{"n_head": 6, "n_kv_head": 6, "head_dim": 64, "vocab_size": 1006, "activation": "gelu", "norm": "layernorm", "norm_eps": 1e-06, "qk_norm": true, "bias": "all", "optimizer": "muon_variant", "lr": 0.0184, "final_lr_fraction": 0.05, "seq_len": 1024}
MLP neurons of a small language model. Each row is named by its layer, matrix (up: input weights) and neuron, and shows model dimensions 16-111. Each number is 500 + 40 x the weight over its row's rms, rounded and kept within 0 to 999. Numbers have three digits each.
After each neuron's rows, "fires on" lists the tokens most often at its 100 highest values on Wikipedia text that the model never trained on.

L3.up161:509527487508517498510478438458522481458489488450577563446498508440463559497561501456504506535545433479478455492480462432503523437473491542440472452473420423510469498505505458445432529482505483534580555570510514462552481517563546544553549460472431425505559526576523515430522509496505434527
fires on: " ", "on", "ent", "a"

L3.up359:473500515481504471459554451436437490492435469532507479445545447453455494421531454442487509505552497545448557478502588470500483491474474573456510533489514438523396439546507437529511519432496511524521461512475484455500503520537529507517460504495480518454518532443532480520544489450490477503
fires on: "o", "a"

L3.up733:467581540446453525518534548503487457516478410516550553486544474524372568430507435474524478532510541522573472511491484438485546472496551454620462602520522541554529510577490484508449490518561519550473485452524458421483546529482418439508441531529470484480419513514464489524475512516583474492
fires on: " |", " U", " W", " F", "if", " me"

L3.up80:476528534435501481415504538485495510570514521483493483529505513490495543522461554456416477531439437547485409502555491459506474515567481489439563544508575453484438493560416465532464515496549450531427523510428505519511505514480565501533465493493505525541481508461400495488465478521543538477
fires on: "ir", "at", "ire", "it", "as", " |"

L3.up227:457496488457480513570513502495497528489492507447422516533476502518548459503531524534504502564556479453509499509489490565566500461463521447574594535496493435518515481459514460470471486567568469446493580448486492468503486596515489508493475458533578523413489530523431443547479555538588483525
fires on: "p", "le", "i", "m", "1", "re"

L3.up518:446478536522538443491479517465520453508464512540463510608505509551466542499446492513557517482493439489519450525554496485518531510524500446515452518484470502485471455521443499416508479518472545501579441419482443557442478486507497515499476465545465485486539518439533516548363494444475500505
fires on: "e", "l", "ed", "ut", "g", "in"

L3.up14:441475508429492473506598501505513537480497451465529444565423444429568479433529549536536521511471526473485525515451442474527520479462520480496515485498483504518520575534509500494479488460482419470503509514472545499482481477508536562531408473573508528498479542476524484529540518452537560468
fires on: "ing", "s", "ates", "re", "own", "ost"

L3.up8:554562488399518488507501509513489509460546484482542542464417496510513484439504419506443528531496474505527463528514490563487450508516503437512502493420478558471515528493531471495597548522486505544430535566470553505483504417419409496469523515481576531513493509545496512505522476454504544540
fires on: "er", "ver", "ter", "ord", "ater", "mer"

L3.up387:456531491469479460534514499485535507521527500483484435552475495518532488524472469512546506481570528488482565529460498574463528525513440425460552511448452472479503527459540472494527478503520463580446466448543512515497488505458444489509471506403491460482492464622529558499485483522413560506
fires on: "us", "th", "orn", "ed", "al", "p"

L3.up633:522447597544503513458509498540481560505520514532478436469554523511534426502437455485525577444476506486492503476437484469519564491526488408479492484422523523524569514470517491541476534439521534541500490528534427523441490514524427474564493480518452475441448537521566457543475471510573529502
fires on: "ing", " between", "y", "ank", "ion", "ay"

L3.up530:513468445481487506479458530480500485528457549482522415483435483499431480523497551493534493460471501473424489528389433467493491608501489485521493577524550542506497539527408511502555522462519496534477490560554557451528461466435503527509528465480471504476445490546453482530537481533492462517
fires on: "ate", "is", "iv", "eral", "ice", "and"

L3.up565:478488536550424406448503527522452528518502511481508511479465483516534493567491532452512510480492544533460480572439606550500485493500484463454482515459473519541396568550476456475458435476538497561495507484363522463417495509537451543581467503496539506467477505498501480482510568531465529441
fires on: "r", " of", "ing", "st", "ed"

L3.up716:478580483480553483432455561483450434505480546562503541524468475562520506518442491511493506510561597530484472458507444538502528599483566463515475509542411524446504486430450452486495514481421515569468516482376520458534588519489510493572459588523474445481473487515484444500487498505545595484
fires on: "re", "n", "if", "per", "ip", "ig"

L3.up192:545521546506449512505516425511514441552447540526491562583452407492577448499447470429578505539503502570493468561525436467431453471478505539457499529464539449435513447506566482578484482546480520416493514447533464518517563489531466527415517508483474495497504400536511548459459507472498494522
fires on: "b", "ss", " in", "s", "ort", "on"

L3.up132:545495529500584494402505524443534467498462466505533501463451495498483509442513508474535526439500513493480526599510482551480526536493479443524542560510501550478530441433487479495537487520500507520485507454491508500439531451491529539533472460543489495522441441516521513480482502507639511502
fires on: "e", "o", "te", "u", "n", " de"

L3.up141:487429544420439455480476474534528495490536471535499542542566486495480457489466470523541475531476464507486504488505465536473425509508482496580574522454473394553525527500484501514531546471536460485519480465426468504514556520519485528558505486447531490445548490484618510532490496481483504543
fires on: " al", "B", "ub", "op", "ost", "ro"

L3.up639:446460522518536475444512470462504525508528488536549479520536465445450552503466536542555447426527506419519483513546430494449462544519510486514510500546518479505503519515507501480502570478483437500458540556534498573570459436477484507466475499557486523540500399469510439515512486515458540508
fires on: "ag", "it", "s"

L3.up397:517491465503507536446466476497502538569535519481494474553508483537497537555511513453497544478519511540487471466576485501508506497493465487449504516547514507510469514584440491539561522506462477468405471572476436448476499547427385552508463513489471484587442491476473491558401487619497546483
fires on: "b", "ic", "n", "ag", "g", "ar"

L3.up401:491551516496518433609480512474479493518523561521523569465449538521573425515483578470467438507526457429491506460500526489545513448533552453525510464506432522506506525463512478443504498556521479534464473551498485550519533505545489488531454482463486484501559506445508456545506536549501542436
fires on: "ig", "th", "at", "d", "m", "1"

L3.up657:517532514512500491506502403457486484534446497553488474498496461520510594510474577478487508468501452512442506441474433481466471488461467462512574503495554457485485526470482499480533524534510475528511548539487542512555543528484453492551456536525413575481466512490514479518578491477524549502
fires on: "ic", "es", "ed", "it", "in"

L3.up181:517467495498486449445571539418503504462528495480494517408494451454513486476484491542567502487574512498483452607476411503525565508526494513478542557491478468443526601486561515462507559545565507511507457521539488484562441503502466524563442476566483492498539576451500505541552484554534479511
fires on: " ", "c"

L3.up247:518506464513508502505521490476521496481494391532448548478504472480402526480432517532461551445481571447538493475467495542406566481458503465475539529492513501525394440479494510561518556478536508519493531541509520524527405537486532477462453489453476526531537545433480519443501450536470507479
fires on: "ic", "it", "el", "y"

L3.up656:488473515533516520494477388504510527534505500484594515404544508536557393572527519514509433503512509469445540508522514486472552531493582488455467493485484407541478434531503551525550475439499468491517436478485543541490484546543528542474468465515456520537503550498449511530480499542507537604
fires on: " She", "m", "L", " she", "p", "he"

L3.up625:537523495456510534600535563440440544494483526478543523554496541450464408440450488509504487465503511422507483527494438462495526488528530411507542508500569487520554526539466514487501512518494530476452505480474550491415471491502489478472518482505496445506454516499505530492504401445530490487
fires on: "es", "s", "res", "ents", "ers"

L3.up77:517468496516473490512537516425429491532547471508461457501528565496460593514490494592519551514501470482502501468480480574420486474595492562447510511424449464490418456492504520526536564491480501455563455511504470468449498527492478453515471535563520438455448552471528508426506482467433492473
fires on: "et", "l", "on", "e", "re", "c"

L3.up56:596501467580472443518507489550459440542479540537516543512478467422546512521429474490535485469431509491457519541457498516491426493481483525533534467493512530458511471509512454487458547603502549514454441499454513494486511430458513510448484500504466486450573456513480562514492490541539518427
fires on: "ly", "y", "est", "ost", " only"

L3.up573:475539491444484505499479560519456569544454510446498510477515493477507535393467534534530522498459467447524589523459508450459521469556469581541467499465541529464483510459503481479409570483488457486464465481568436450501494490497477475414479580431454482487441518482402503533541474528602551506
fires on: "out", "ed", " of", "d", " to", "ced"

L3.up529:517499485565488501562506517556466469433403523516518489553483498547503506559525536521553524575482522482500489447506517432518585546472484562496476508470502549462489393513447450510553444462538465528528476467431438579528477471557476523482506443505559515509502461528512491467580449462538494485
fires on: "n", "p", "c", "l"

L3.up2:458494447534531485424466474514430534460477501451536538459507502466448526503533502423558546479493481520451501466438501565451511514498465551493491515501547523517490517494491503393493507515513590490531552490404529494468550496481473444483505518474455527553456534434553483465498462508530515503
fires on: " and", "ol", "r", "ul", " to", "le"

L3.up326:510478456576516471487485483496511455490513512400526469551563473462530528542566531510457521488458501482463581475502469487377462503443528490455519486469497532583474496555520463492418519488523452385553519490475480487530497508518449495471549594478436533551517556449469409524572492539550563478
fires on: "le", "l", "ro", "g", "r", "=="

L3.up469:587514500465446485425518486490498521524516514448466528490499422560502451553538585522530486442489465511489528466442492488484519484528471558468479555506550560547513479591450527520588530582446543461422490474497470466461480497539435488533513602550539537486531530513494542450560433463500541483
fires on: "as", "ec", "c", "is", " dec", "ic"

L3.up66:445504554466489546514509546479452562452490530481534529504468459427550524424535509467577530529514556569537528513471507490481538512533483509529461509529524499431533567474493571508505550503454478457540486466458566526496547504523481460552423485515521517515418521535480514574464463506441525460
fires on: "ing", "s", "ation", "ess", "ion"

L3.up437:458422507530530478476533561558510546457427443510543515567525466570487605497608529480522518485547421526574460507494490537501477453469461519480517551444467537479467466501536548450502549474425541564479524555485517525496520495482447423427562470469433513492521502453450493522561471481540518425
fires on: "ov", "ord", "v", "en", "an"

L3.up677:461523521543468520511489427521497483485559398526533482581502521531486490516528536535492468465490454472533523432594457592480475468564503485416499517461506545485499497493546565450522482500513447484503435503543488492539525512542482514480472502404563497498531568483478500499436579561506475469
fires on: "0", "ist", "le", "ft", "ow"

L3.up365:422479524465500344586574475436452529429491527492514449489509503540449448489476552454495503475528523547492521384489534470530538506514507554479579500456534512522505473500519520527503506475533451524537479592440524530459500558537486536499492544509538439476487518511503497463507510467447538431
fires on: "ic", "l", "0", "c", " sc"

L3.up329:469495492535598493564467486466455442506518522534547396485432594453483553470552473495500494501435456456509520409534396546511472524519488622526459520492491541484501529503536508485452497502494529519574427532513466539528459519534477549565448514519442514511501518515444420472501557484464467545
fires on: "l", "on", "b", "g"

L3.up432:448514524510524521445598515496451458420509505571498521493464444519564462494429502511496568519532593482564469483409416433540497518493514487525437508543486530472459466504485592496554522531473463497517486521462479487553548456502488506508580466523494598470532468481633499473546474446440512482
fires on: " st", "re", " St", "st"

L3.up343:489525538451501518505454520557460483508496477519490457493489528476477498545503452467506527496473448431524459441582508536471502546413494496493461423548455482412465433511504520436430454554442459476418496488454521526527453495494561530459498500465487489544437549498539540494509592556545465486
fires on: "est", "in", "n", "al", "on", "h"

L3.up254:549487528497490536574481481512542504480510485472542552525481542534527516431426470426430488549515555456452466575485496541492571541557553509513440493466545538464529483492431467403455540423467453492590517536511461440540533531479558519504513502485466442506561501472501457438498466514554494500
fires on: "b", "it", " th", " second", "m"

L3.up647:484532498583483422551509482447512450511615461484461517451473455458529485507453446484472495547503495511550460426504447418509497534488515508482490546513441482528496450525468519544519437574487534529494507536511460531568501449543487529580478480463456453470471496579546448554526543470540486534
fires on: " |", " ", "ab", "y"

L3.up64:467465456544456605483464588475497512524441395595436562419493459445425528462514537491571617475528481497458544525519489506481532540449507525523508480445451467511523467574481522539545494477554487503511507517498476538516470515463592445578469505570462438545550551519520447542511432514497512510
fires on: "ro", " and", "ra", "al", "r", "a"

L3.up643:470517498526512483480518482503429562466493499532434529499474496555489461424553489528497523488463427490488499510479481497465543522510528498503458517548439481569561497522501512561433472499383475535517482501503416553430547534540416505473506518495471577510545478445569498538566461472440532437
fires on: " st", "g", " bu", "ed", "st", "olog"

L3.up153:578450514460514470484486455582546417514490546486555546562441511496518489512465461503427479513591528409515459516541483535548539470492493487491529454530536491526532518516471534451527535456511496517543490511485555532511537521534522526519536458510467469507420480549429508535489433499518467491
fires on: "he", "k", " he", "ng", " at"

L3.up698:499496537544505428466544498437554485490460485505578459573475448480471518466466470525497480479482541510518539458522490504431606475499490578586527504500486420524504487556481498535522500513513473584519527483520499556579541452503457535519428543515532451422526552461506592477521565464460476597
fires on: "c", " ", " th", "u", "ep", "iv"

L3.up667:493510444456510472495528504515507441455451556483470522516520545467518484507535489422470537515414470486483509557474455550507441535519504543512563582481485541541416468550531408494470511503475528546474495448541538419485488503489484569458468512457454399412417504525473464470538520500557581508
fires on: "ed", "g", ":", "own"

L3.up756:493479525508471565515438507562491444474377495557477456517435438537443468487527448481535514490581476543528524548466484561483525534523518517510507516502531524421514438489460552436399496490528531512458484494487462599506495485500483467527449427516487451465464433492500512588473467513506474556
fires on: "-", "mer", "pl", "ro", "ab", "land"

L3.up313:540441480476562476523553576482491540573413492513510441479471455441485471420568540487492500547444464411516480432544495528458400487552514510496455562491542525514479443501507498565550490545537509535532514486479522450507558531499513492522476434491539478508581459483517528498563535471534560483
fires on: "o", "ect", "ed", "od"

L3.up224:498426528532509509575463544506446516475411480465490508491434603496469524527511515529490515461479579467433464514546475475455569506601520550583489550504538423528491464501532561473469459514470478493434550455447554496530443567549470458523475538510495508486545475503531511564514503530574560533
fires on: "f", "d", "ed", " |", "ra"

L3.up323:502458491482480527582444493538457561450418469501486480595433494524444483514492513511559510471465512529499441517556469503534505519464456462474552463518574486545562464529584517441503504479514492510473525397461501465504481519509419511511496426483469484547463440520492508507473503505516472419
fires on: " |", "ed", "l", "c", "b", "at"

L3.up385:490455510452554441475553499570531507465466535483588511562449551483494512477446476498498543531494456529511473545488479461470542541522486478448416559530483497460445478519497481566473446453492461500518460489500382506464501444493493587491519534501510465557467527375510526496543452519469514514
fires on: "9", "6", "qu", "ed", "g"

L3.up17:469513454511534473571496491499475458551490413494492493450539506561428525501493501560577556467482482494515482495487435405534538551428510522517481546454494544506476444536486451451560538587513469503566493583536478521563523492469545491485504554473459519522514568481520528471515482501499527560
fires on: "m", "p", "he", "s", "er"

L3.up580:542407553528467481527488503521490557447450409460421510537506464499436530571461432506534488512499545503538487505425512447468497511464498500474526491509540469488563464539454491432481509528541438568545481462537575414563453458430508458546475459493517485591506501513510470547422562485424455440
fires on: " |", " and", " ", " (", " or"

L3.up462:528500457543480501441506627511524533488470525490520527528440465495505564453473457460575546532474545478498423536488510428512495510500481561507571513467520454441492497477425512497468498469499506469418467475472448488520505403513475520507546524501488496477551470528509507543574509591548601567
fires on: " ad", "ad", "ed", "d"

L3.up71:453551575481467526599382443508503512486492499552526493500487568551475461459490558523427517518513444533451466538510566531508583568482487511532555505484429562475492547524542547467453481515513476508499516455494487505418506510461456536548499477525460498513495483472503493490485484517471501506
fires on: "ol", "0", "3", "b", " th", "at"

L3.up630:487513499494490490448525509515402489443481482482480514563510447539533536487497455540535587465472562481489482441438490436448534481453472525527486480540592523451528496525499532491504444494446468504465458417537514491478493458558479524578508522521532499455464446449482555476531437484411482512
fires on: "c", "f", " rec", "est", "ec"

L3.up297:515465536556535549529493494448376524452475480420462517552556472479456558492534517473478503540511460515501506509502549518470448470585481576471541452542495592538489455481523512492466507474410499488497468452511441574528458484507490543441509578487560456394560501493480476511515507465524514486
fires on: "al", "ed", "en", "ced", "uch", "ous"

L3.up248:484566482521526478465453490463559536559476557487504547535498550532456471544459508499479555432487498509506468481570484465453499414507474516474538432632483513559514475522472494462407565481541527505450564527462470518547558459527486545481504487567610509464508511487512493503470512540509581464
fires on: "ed", "ar", "a", "ic", "ac", "out"

L3.up70:507534478472454514507488486510505526500440558590444460500489520534518511526516485495489487518401530478498444535495475528509536512513485557456584448530506455486510583469537492502521426603569509448514403484455458598584479477443432502517543520477510550501523505529478475494534475469533488470
fires on: "is", "ur", "ar", "ab", "iz", "h"

L3.up21:426478526578409506496513525483520470511464515565496472488473515595468565483528421495541557516507475500509460507461598531598450531558532500471469530527467450569512546544524479442478528496579452463512493390438511572471488566482445490512478494484505495460534484458567522493522535502491516492
fires on: "ber", "0", "fer", "is", "ur", "ue"

L3.up436:508515546500478473491481463481472569504498570454466532536532556494477477528474534488485460517462482491430493546559493475544495466521546392436520478429486544525446504555476570542506510488514479501507428483493505507542433522556500562563557515455460444568505541505436527486504495507519581445
fires on: "ed", "ut", "ing", "it", "us", "x"

L3.up349:556492452537534474559489510467463489544474463463462524482435541532467548432527530501495476428514514448475469420538495560431524458487456539522540477489514550515472468448514513465542540494504512537502432463448558543455489641545544514548532486475486447494527490562541470511470460471495503584
fires on: "el", "od", "her", "l", "ter", "ed"

L3.up767:520469530433491494566587478472494509526449549508508561512400444537468491462434560551483557521475523585527470460510463500573586551516532513579465468527546501488532481505495514473543492471494546489470512543483452490498507492536595439523467452514470463492498513556419476482504515523517484484
fires on: "b", "m", "y", " ", "g", " used"

L3.up86:498504484537446510530540526495580470520518535552525453441539475525512501448580486515455421543521487548574487507452375535494494506546453451500472500491563538512537518524454489498541508545482567503474512493475463507497480534445480505497476505436438428513409468553533569531529406475477486509
fires on: ".", "as", "es", "s", "is"

L3.up476:549415524544509537576507533542476432492452433512542489465512574459489526506524488495492510470525538498520492444497499546452537602453559499410505583516524518452501482508535530542525483468449471501491406412494476498491437494477451565522510501518516500436488458485485433507460498492549522561
fires on: "b", "em", "f", "ri", "che", "l"

L3.up256:479451489493494437430504500503489469529532453455465528466458473558481472425491439521554563544399496456504582470414510461455487543536543558579562558490465493479528482490441511420494573501534531542515582516504467545461434507492466468479479524558441482542520367543448554571457564505546486493
fires on: "ot", "/", "iv", "o", "u", "op"

L3.up146:538438537453524475428455497483511458503471430617565520485514480557472553438425502488465550494545487533487477513453455526508507488470489533456565503518439504532597435509502518448523515513458514573490470512482504578534520528465455494543425432496514541482514498496537520610469523481517464473
fires on: "h", "e", "pl", " |", "pt", "ine"

L3.up705:597522547495520522471525455493505491465508499535511530508484520454534450435509523531584497438552558533577462502533494484531525553441497556489555511541504491493480496628531510464512471538543501445516495531482506505581532528477507464464480567493472429490454456519497444455516467500430425474
fires on: "s", "t"

L3.up108:506450578495425510549463522434493519535487596525485440480470454576530464497494494475441515424546433542485479499546548477560521468438539548414538486520559500511452447570490524538504522554536509498493506478512515509527570551542463467555452436487510576504494526462483546444533512487494467531
fires on: " was", " had", "ent", " he", " were"

L3.up542:455522506562495523469480546421516495489498555550530534566520502459522597455458427488398536525506500538463471453507544545462484464498481438455487461563451529523482462502521496496511596543511443474410498484460436571560559546504517562531479510538486585462509466500450470497477486491438542481
fires on: "re", " Re", "n", " it", "j", " were"

L3.up760:556523522498496524499450503548496478467499521529489390573458487502513524568426494461434511504512443415497460521501418501496555541515497554564551495496549437541508467523489507456489517566515513504498484582564468504500515536481550532509495529532491442526580490569518511446501458421552533493
fires on: "fter", "ut", "out", "ary", "az"

L3.up251:468498440435491510560473510524405551480388560432485453558450545467513446446519527493513487516476490473541473480503526548570479494545539534481455493461529527530452486547449467502405505584541410518425461475444488513451549493547484519553468453449516461466541524437491492507510519526475493489
fires on: "own", "ow", " only", "ered", "ed", "ver"

L3.up16:428427551566514470426494556423516490487514427585526529494526470496535484481466454469448535462500557523503530550488487473534482491512486483547564529510376502522490512470498497471460481555518429476556494522475546526485583489503429515527531578588492439572535447544546507573463492541456517491
fires on: "re", "e", "se"

L3.up278:496512459464555484559500533513538491474533525483579452519486518447567431453478599534516446557539476522475531508428491481512579583508523451549502506495566493456526509565539536501472538469478491520455499515496523509532515503451533489477501483484487461476469501584483516393536509497482507529
fires on: "y", "mer", "s", "er", "ce", "ship"

L3.up44:471486476485550531526523425455491459501437505513524546491486512495550474464481545522485507473486486564490433571472515502555421420540490515478501584546447531519450521554499508488522489487468463534511444484502559539494513461559535462557474549533470503493527475572540533513568504502473511458
fires on: "il", "e", "eb", "n", " /", "ib"

L3.up751:535547550420504456427488470503509461466529551571492549459477487565533482495510545542496476552528520512500491479451480566528488518490498516477539435519506450439524487476512593423551500525488463512466532493513483509539490497513550484488437583493497536483493505423472526519465440450460525482
fires on: "f", "t", "pt", "h", " f"

L3.up680:420453544485528427469469543465502503461512469488458529513543476513520497465515540482507453519519546507552521537457529490471627544488478467557496542516477512559517551484480544492535624464557512523526495411483565442533546513523545507519414546535481539505500528532503548472485514531423532490
fires on: " ", "1", "2"

L3.up591:418486506514538496515484443464541565555508529502513587419439468418492431494548526479437484526501482566434533536526462462488594533529531491498483553450476457532522562494475552437519577480444515573454494491520493500467451480470453461443470426496502519487462583476467503481493517460589531451
fires on: " ", "1", "2", "3", "5", "4"

L3.up82:474552555427495609498526495455521528480501483478518494516489534448456502474497576543553544508507510485552518462530493534455535510471495537498530498517498465531515537578449494475467489569419449468425523518561619589481452385504469468475528463463454446523459466508488428454556527533533453454
fires on: "oc", "it", "en", "ust", "e"

L3.up465:506467552585479503458535472555519503505418510547561501478494496444540441496517500566523489440543492521551449514417463547571495552516463467555538524431506521523477583564470469467571491518539572434494452460466476511494526482471518518528487477540506516533465434517519542496521552532524446471
fires on: "ing", "s", "en", "ates"

L3.up234:458472521457519570516522543518476492521500493546525498481523546492526554508473432483526499519414531445496519529400460561538477546530484475519482467544484519509455458478484451525543512537523408492507516487514474546521506559495446473552520521576484485451478542569477481470462462511520549554
fires on: "ign", "own", "is", "se", "ist"

L3.up551:496462493495429412489581417508478443575490397490494463448545477491511533433479527477590466474517545475489510491464457514468443510480499470473526597481471587518432467527494589543417516433469535515456523508521517489551444563507508524443502515502479483518509465477473563502490471469491524525
fires on: "9", "x", "o", "om", "T"

L3.up267:558438603484470524509531521585492534497542534571502497553467436509500496482511517554464536498511488467413497476555501461542526501461538519446511518476532555491591486548531550498517484529485509500472585499543507512516468479544481473442516512498556597563520467527474467456539490494506516550
fires on: "y", "id", "ell", "ou", "p", "or"

L3.up201:433501470556498529534529512413506480448468457538438492489540519452520451546514505561492558480509531526499434570549485428469526514510526566523480531498473515495496520522531496483423504513534498448410499457479474563487559510523502520418513512606517524550454494435548530529566475564467590491
fires on: "u", "wn", "ur", "all", " World", "ar"

L3.up602:479501540531439509487471487545518501496503523495471451480509439529453478474524511464546482536497522456513503554483494497491495517626515466431526589470544527498482532503429515483472535483503562436425487477564541510557502491502431538561512518523523599452474560506573484507555469509526528455
fires on: "is", " Com", "iver", "iv", "ice"

L3.up616:409461520554499440470487512504492470497526391529496540462496438537448549559475544533543557509501464449504518514387494476564493522444457500517572489513489476510489532512497458452500537536460483443470394580521552557512569458538481588474422491509531527445451471537510524554495480531544475486
fires on: "e", "ne", "se", "ive", "ent"

L3.up28:480492550545463477472482447461438526414447482501526526524598558526514545478446537505452433484395470478508564464429513520484488506512447437468441585472440526485505551544474496522577522511518488538510458500486444543552493545559514492462497459450517526433514528502592512598539430462522515505
fires on: "ol", "0", "ost", "res", "ro"

L3.up758:520557510476545525527545427491460528496473455569481492471522495471553543496563498467510440495500460532505483495454530473467540569453498519511531463521566483443379500530501567482547484477453514558536551499578550463488507538476499500490561433531521501467451524498510542566480430489565486574
fires on: "y", "al", "ar", "ic", "a", "ia"

L3.up544:475518537509505504531412453530558534472487455472521491576453436492473545613435484488510546515430527484422506471517458532467480500440500486509521477543500529483505459623467502543501491423499410482496526499560540491474473460580502478477481531508478568499476511509502507516486470450481519559
fires on: "p", " app", "y", "it", " Y"

L3.up130:499452501558501508553520492483496490425515538450441488541477495495455499518502600528485608478496464552447506483507494514519486524490438573506506559485572554459523475511460461569545544550432492552514533492505577508500436433484498472462552377454414559361522481531481460502520501467477524452
fires on: "ain", "'s", "id", "ro", "ill", " not"

L3.up442:490478552551486466493567462518466518519517524538518492524532515510500508529451549506456434410496482489442533520497424487512513477577463440467485551478508554492519593507476461521447508435542497523486502494557521548503503540510482438523540486447524570483431522609535468486482462498496477463
fires on: "p", "is", "us", ":", "k", "as"

L3.up173:493585505486528539557524504524480475508530423512504504479504438476533441505480488476496466584571506492505438501547423560548485494418595504507519519508451475477478493503493485439579479481499514577469463473517517457535552573512499517480520508507501505551498535501464491476442539606504492568
fires on: ",", "ar", "p", "l", "ur", "he"

L3.up194:518485583536489438552560489513490441484506454464522412523517420534500499494577501498562499502566523568491475487423465516540455484435501525441512484484515537507561550501387491515580481490526506498536438509490481520491485496431519475547483528518576509566518570447594482534474510544508502551
fires on: "b", ":", "p", " |", "m", "i"

L3.up471:521461492495480507484538586476487513465473454434499500500440502506454530562436498506447537571523517460534499527488385484506539527390469591515474551491523570441544532447458523456548520482446519469463476509515484402524493518461482447494515469483436494518542456552463475498508531488524531452
fires on: "'s", " and", " |", "ate", " or"

L3.up266:540400463484500541529471466508507457464499505540421555539460422483504461471490483449550516517538433429472568458417498588521480531506581550463480497484500516425547440505480537471515491463524555548449566440517454493546455527494509491535486465463484578496520456455563540500493514500538480454
fires on: "m", "mer", "b", "pl", "or"

L3.up692:432495548491629516538457501546455470497495424501514559392501542543508535553497535515554529509532510518439471486492524527437470480409492497495516516472519502446499589504475548518540555537478516490451551480494562505541494552434479404500510537477548528472491502482496471539527504521500590447
fires on: " University", " National", "ity", "'s"

L3.up45:542473520429493431487536444522521551493510505515544491475495454518494496471471486508512477471466466533510487530488529535513556485570517419479456482519495512477509417549452556454510506510509485474514549506533582481563513466481556435408538522548536496508559513526529504567492542512565511531
fires on: "s", "os", "p", "iv", "o"

L3.up347:474552500412541558479430503442447502467565540544480498501468539494503498500495538507517464457501426500529517475512468487467519501557533518519502465485502447530430525488472542519396506512450539559494464437493525489587470479495454576498515506529539562481466478554458579538441574568527450459
fires on: "in", "ak", "ad", "on", "is"